config = dict(
    n_head=2,
    norm='rmsnorm',
    parallel_block=False,
    init='uniform',
    init_std_o=0.00503,
    init_std_down=0.00304,
    lr_mult_o=1.15,
    beta1=0.93,
    final_lr_fraction=0.1,
    doc_mask=True,
)
MLP neurons of a small language model. Each row is named by its layer, matrix (down: output weights) and neuron, and shows model dimensions 80-143. Each number is 128 + 24 x the weight over its row's rms, rounded and kept within 0 to 255. A neuron's up and down rows have the sign that makes its largest values positive.
After each neuron's rows, "fires before" lists the tokens most often just after its 100 highest values on Wikipedia text that the model never trained on.

L9.down283 [138 107  77 135 161 110 135  98 105  93 112 140 128 138 122 117 179 121 118 105 127  94  96 156 136 120  84 120 110 152 129 120 159 138 125 106 150 133 111 150 141 178 155 167 104 123 166 130 132 138 176  98 187 144 144 139 154 121  82 134  81 110  98 118]
fires before: "-", "===", "==", " which", "="

L6.down23 [127 142 134 152 174 128 135 154  97 126 123 129  94 115 167 123  91 149 141 132 119 139 160 138 137 134 142  91 125 133 151 111 145 122 151  97 130 116 126 145 105 107 113 151 132 129 112 173 114 150 132 169 110 137 178 147 147 145 154 139  66 164 131 131]
fires before: ":", " |", "20", "):"

L9.down314 [143 129 134 128 119 151 102 113 129  86 154 150 154 142 117 177 110 125 159 101 103 164 133 137 123 124 120 191 140 114 151  97 139 120 145 121 135 122 132  94 168  69 120 129 105 105 138  67 125 113 169 129 121 149 122 177 106 146 118 140 143 141 104 170]
fires before: " |", " |\n", ":", ";", " ", "\n"

L8.down300 [145 130 162  98 132 116 153 154 120 125 158 147 153 141 119 161 133 118  97 111  94 126 127 139 167 103  89 140 150 107 117 117 102 117 112 116 147 151 103 103 115 155 135 139 126 125 139  99 172 126 110 111 120 125 155 117 132 115 118 128 143 142  91 128]
fires before: ".", ",", " |", "5", "1"

L9.down662 [ 99 118 161 110 147 105 130 143 135 106 131 130 170 160 132 146 159 191 108 111 158  84 148 123 158 118 110 117 133 145 137 110 109 108 135 145 101 137  93 133 145  86 142 143 170 105 181 146 158 112 161 124 156 129 126 129 112 133 109 125 159  96 146 143]
fires before: ",", "}", "$", "_{", "^", " |"

L8.down298 [153 132 126 190  99  75 129 125 106 101 129 135 116 162 134 159  82 115 150 120 126 125 126 144 105 145 121 168 121 134  93 138 152 128 158 144 146 144 113 128 134 151 124 120 111  78  98 187 125 113 173 127 132 113 128 146 131 129 105 103  88 138 154 153]
fires before: ",", " |", " (", ")\n", ".", "\n"

L11.down95 [132  98  87 125 132 147 156 144 107 124 139 134 109 143 161 160  89 143 152 110 129 118 133 117 138 123 127 151 111 128 149 112 111 130  92  93 104 149  99 145 124 162 137  99 170 128 137 104 127 141  82 158 155 138 123 142 124 101 102 117 114 156 151  81]
fires before: ",", "}", " |\n"

L7.down272 [130 132 127 117  90 149 131 136 138 161 126 101 119 119 103 148 159  97 137 133  95 121 140 104 163 136  93 153 119 122 161  97 119 127 126 113 120 126 136 114 120 124 120 114 156  92 137 108 122 142 124 155 126 149 138 145 152 106  89 158 139 126 116 201]
fires before: " |", ":", " season", ",", "\n"

L8.down604 [127 160 107  97 117  92 162 155 180 160 107 158 190 150 134 127  96 192 146 122 130 190 178 117  94 126  87 151 119 130 140 115 146 137 111 113 143 148 124 122 163 157 166 122 124  95 141 146 116 132  93 133 118 112 126 154 163 159 128 143 126 174 118 122]
fires before: ",", ".", ".\n\n", " and", " he"

L7.down695 [ 93  77 127 132 145 115 111 157 129 145 151 109 158 175 144 144 151 136 115 147  75 145 166 140 147 156 120 126 119 143 142  80  98 178 140 128 164  83 121 127 116 169  85 141 160  85 110 125 135 120 116 131  88 108 135  95 109 116 131  77 100 140 121 142]
fires before: "4", "0", "5", "1", "2", "8"

L9.down667 [117 112 142 132 121  96 122 131 121 126 136 110 113 114  79 134 161 100 123  96 108 133  72 176 132 156 107 142 134 158 124 108 151 144 150 115 124 117 117 134  95 109  77 152 129 120 113 146 139 153 113 159 149 115 122 109 114 111  93 139 107 121 103 125]
fires before: "-", "===", "|", "=", "=="

L8.down403 [127  84 118 146 123 122 130 126 127 110 116 134  80 147 162 100 136 205 106 113 128 107 154  98 133 135 115 108  96 123 157 145 136 118 106 155 126 130 137  69 137  84 181 118 101 168 173 184 156 121 125 119 156 160 139 114 103 135 128 111 149 131 144 133]
fires before: ",", ".", " and", ".\n\n", " in", " at"

L11.down637 [108 127  82 122 137 125 120 142 147 129 118 126 121 151  88 142 135 127 118 168 146  96 124 144 117 147 117 149 128 122 175 184 131 142 139 156 114 132 134 101 156 148 143 134 123 126 130  91 106 114  91 144 131  98 162 117 140 159 118 129 118 127 148 126]
fires before: " that", " the", ",", " it", " \"", " its"

L9.down200 [133 155 186 142 139 116 183 106 116 175 131 150 124 162 151 141 144 155 137 109 137 130 135 102 123 122 140 110 108 139 152 143 110 123 132 126 119 158 173  66 161  75 116  86 135 106 146 143 138 113 129 139 159 152 150 127 132 121 132 142 145 124 162 164]
fires before: " |", "\n", "ite", ","

L11.down215 [104  88 137  94 130 123 123 125 163 143  71 129 126 157 148 120 139 133 101 100 114 139 137 138 106  71 157 100 160 147 104  88 144 138  72 147 139  85 143 120 107 155 126  75 132 122 102 129 169  84 121 103  82 106 150 146  84 133 146 117 155 109  77 154]
fires before: "7", "9", "6", "4", "5", "2"

L8.down293 [108 111 130 113 131 113 100 160 104 107 153  90 157 192  75  89 170 142  77 136 153 128 157 121 139 148 118 107 120  88 134 100  79 149  98 109 127 140 130  76  76 161 126 135 144 119 139 139 132  88 144 146 113 135 105 165 119 102 126 162 135 128 128 109]
fires before: " |", "one", "_{", "_"

L11.down569 [118 138 100 140 146 135 120 119 132  86 145 167 151 107 129 110 129 161 137 172 111 127 155 145 200 138 134 133  79 130 157 153 121 150 163 105 153 126 169 128 149 108 114 113 146 138 138 143 117  99  93 186 164 101 118 157 129 156 156 131 118 160 147 128]
fires before: " and", ","

L11.down428 [105  93 142 151 110 146 126 156  97 201 179 108 147 129 127 162 127 149 110 114 120 104 137 129  77 127 159 133  97 154 133 134 127 152 161 153 115 157 121 129 128 167 137 142 141 123 135 127 117 136 137 125  72 109 125 129  96 110 146 181 163 112 127 115]
fires before: "4", "5", "3", "04", "05"

L9.down675 [ 85 125 141 137 153 116 144 102 106 114 153 132 102 119 115 146 126 117 142 126 102 113  97 110 156 152 138  78 115 120 116 158 135 125 170  97 144 154 146  99 145 150 143 130 114 117  82  99 135 165  95  56  96 145 116 125  99 121 134 117  97 113 145 135]
fires before: " in", " as", " with", " at", " for", " on"

L6.down669 [123 132 119 123 144 105  96 126 107 124 115 120  80 124 150 132 131 142 129 132  73 129 134 158 125 121 135 153 107 137 124 120 124  72 133 179 118 104 183 116 120 149 156 121 140 126 108 161 113 147 127 130 132  88  99 162 131 143 126 116 120 182 116 108]
fires before: "19", "20", "18"

L3.down666 [118 134 125 136 124 116 121 154 131 128 110 131 161 114 148 120 150 120  99  93 145 197 112 126 174 194 140 114 139 121 133 127 106 119 163 124 144 119 136  87 155 132 111 101 135 118 113 126  94 157 102 158 165 109 161 133 130 144 105 132 133 157 108 114]
fires before: "|", "==", " mi", "==="

L11.down260 [132 126 156 145 114 145 152 175  86 107  90 123 111 145 103 110 125 168 131 115 106 121  87 102 162 121  87 159  99 118 103  98 112 147 103 104 130 191 116 116 115 144 160  95 141 113 126 160 152 156 139 145 133 151 153 134 119 184 132 172 151 122 152 146]
fires before: " of", " in", ".\n\n", " to", " and", "."

L3.down332 [126 136 117 110 137 128 187  80 152 128 133 130 165 130 131  77 110  91 132 182 111 152 136 117 125 129 119 139 134 127 124 156 138  90 127 182  93 110 144 147 119  89 143  91  84 129 119 148 145 138 121  91 161 102 152 126 123 176 155 132 120 131  99 116]
fires before: " |", ":", " ", " /", "-", " date"

L7.down146 [120 117 104 151 133 130 164 162  94 121 120  84 136 145 127 124 129 129  86 150 134 131 144 179  99 136 120 138 120 136 140 101 149 121 163 109 150 139 134 135 114 112 130  91 132 152 136 123 129 145  74 134 134 123 126 135 139 108 154 126 127 175 113 127]
fires before: ":", "oin", " |", "=", ")", "iller"

L7.down246 [140 144 119 122 131 139 109 129 169 140  89 174 159 135 139 152 147 145 124 122 111 154 151  89 100 115 114 111 155 129 123 151 143 115 140  95  91 185 146 108 153 153 127 111 120 143 141 156 108 130 124 120  99 127  94 123 137 101 121 110 132 122 153 108]
fires before: "|", "math", "|---|---|---|---|---|\n", "|---|---|---|---|\n", "ot", "|---|---|---|---"

L9.down431 [ 83 169 141 190 116 132 143 141  92 138 119 129 115 133 135 128 131 110  96 123 124 156 130 152 129 126  85  76 131 136  85 121 137 127  98 141 130 144  90 112 105 160 138 114 110  92  93 149 117 145 100 130 126 139 119 123 115 133 110 117 135 112 126 110]
fires before: " to", " for", " as", " by"

L2.down129 [140 121 125 182 126  95 122 144 153 145 145 124 137 136  98  91 169  91 104 138 133 169 121 104 120 133 146 164 105 139 126 141 155 131 138 161 144 106 127 125 150 109 165 134 136  77 167 114 125  77 119 115 139  92 103 124 148 121 115 143  95 118 100  98]
fires before: "|", "===", "==", " |", " |\n", "===="

L3.down40 [107 112 143 146 160 157 117 145 146 152 111 151  96 166 143 140 131 133 114 182 136 120 143 176 130 131 146  92 103 112  55 119 121 106 164 157 140 147 114 130 127 132 147 108 100 125  75 128 103 122 110 103 126 115 103 136  99 153 154  74 121 145 104 147]
fires before: ":", " |", "|", " by", " code"

L8.down58 [196  91 149 144 141 140 156 201 131 144 130 164 107 116 140  85 129 148 144 124 168 152 154 134  84 143 117 122 161  96 113 102 113 186 111 141 130 222 148 132 140  98 128 100 113 105 160 173  89 157 133 114 157 154 134 145  95 190 135 112  92 132 126 162]
fires before: ".", ",", " |", " and", ")\n", ".\n\n"

L11.down424 [154 178 132 132 140 127 149 104 149 103 117 149 161 136 123 133 123 100 103  96 125 139 128 101 121  93  84 164  96 130  99 131 157 122 110 153 118 109 114 131 147 130 130 112 119 118 157 143 100 135 116 113 128  82 121 133 152  80 133 136 167  89  89 115]
fires before: "|", "-"

L8.down323 [136 111 108 131 128 128 109 140 139 128 142 124 148 141  90 169  65 143 145  89 118 121 164 127 140 115 139 163 126 138 148 130  94 146 134 117  95 141 153  95 148  84 100 102 119 103  76 151 108 151 140 154 170 110 148 150 108 116 110 171 106 140 102 152]
fires before: " |", ":", " ", "–", ")", " C"

L6.down626 [122 153  98 156 105 133 148 131 136  98 121 138 168 102 134 147 144 116  81 149 134 128 118 136  95 128 132 141 135 138 112 123 141 165 107 142 159 141 130 156 109 131 125 156  93  99 127 123 148 141 153 107 126 162 119  98 118 175 162 121 127 183 126 164]
fires before: " ", " –", ",", " Apps", " |"

L8.down478 [ 88 113 147 152 104 106 160 144 106 106  90 120 152 127 172 156  95  98 132 129 133 145 105 135 106 149 113 126  97 154 110 137 130 119 113  97 106 139 139 133 142 124 150 130 183 138 138 121 149 101 132 143  96 122  92 130  85 110 146 100 116 132 120  99]
fires before: ",", ".", "),", ".\n\n", ")", "\n"

L8.down308 [115 128 152 109 140 115  98 116  90  85 126 120 143 116 142 141 125 116  78 106 151 123 109 111 126 119 128 139 156  90 129 162 106 141 108 125 114 137 111 113  74 151 126 118 130 154 137 172 127 137 109 100 140 141 179  83 162 149 153 163  92 124 132 138]
fires before: "19", "20", "18"

L9.down202 [170 134  78 112 144 145 158 144  95  84 124 133 145 175 149 127 100 129  77 158  79  77 117 116 139 109 132 198 169 128 124 114 150 102 131 154 145 140 134 108 125 154 150 153 162 133 136 154  78 134 116 107 126 113 168 133  94 161 131 111 146 115 192 132]
fires before: "20", "19", "18", "verse"

L6.down179 [175 154 100 108 152 125 125 138 116 106  91 122  84 135 137 186 135 136 127  84 133 138 131 158 103  95 133 123 144  87 114 165  98 166 101 118 112 157 122 101 121 135 152 116 112 151 116  78 172 171 152 161 119 148 130 102 128 137 164 108 101 127 173 157]
fires before: " ", ",", "s"

L9.down361 [190 136 136  92 122 124  79 133 116 112 145 102 111 118 126  82 159 115 106  54 117 129 113 109 127  92 175 156 137 102 144 115 131 126 148 151 127 165 143 158 122 119 118 137 133 104 117 139 130 108 136  92 135 126 137  95 117 173 145 116 149 130 105 141]
fires before: ",", ".", ".\n\n", " in", " to", " was"

L3.down379 [132 140  90 119 131 116 111 128 138 126 152 111 128 126 120 132 140 113 124 104 117 101 131 107 158 115  97 141 138 105 124 106 147 121 143 120 158  94 144 106 156 149 103 149 165 128 172 115 112 113 151 132 157 134 151 147 130 120 136 125 139 141  74 131]
fires before: "===", "==", "|", "H"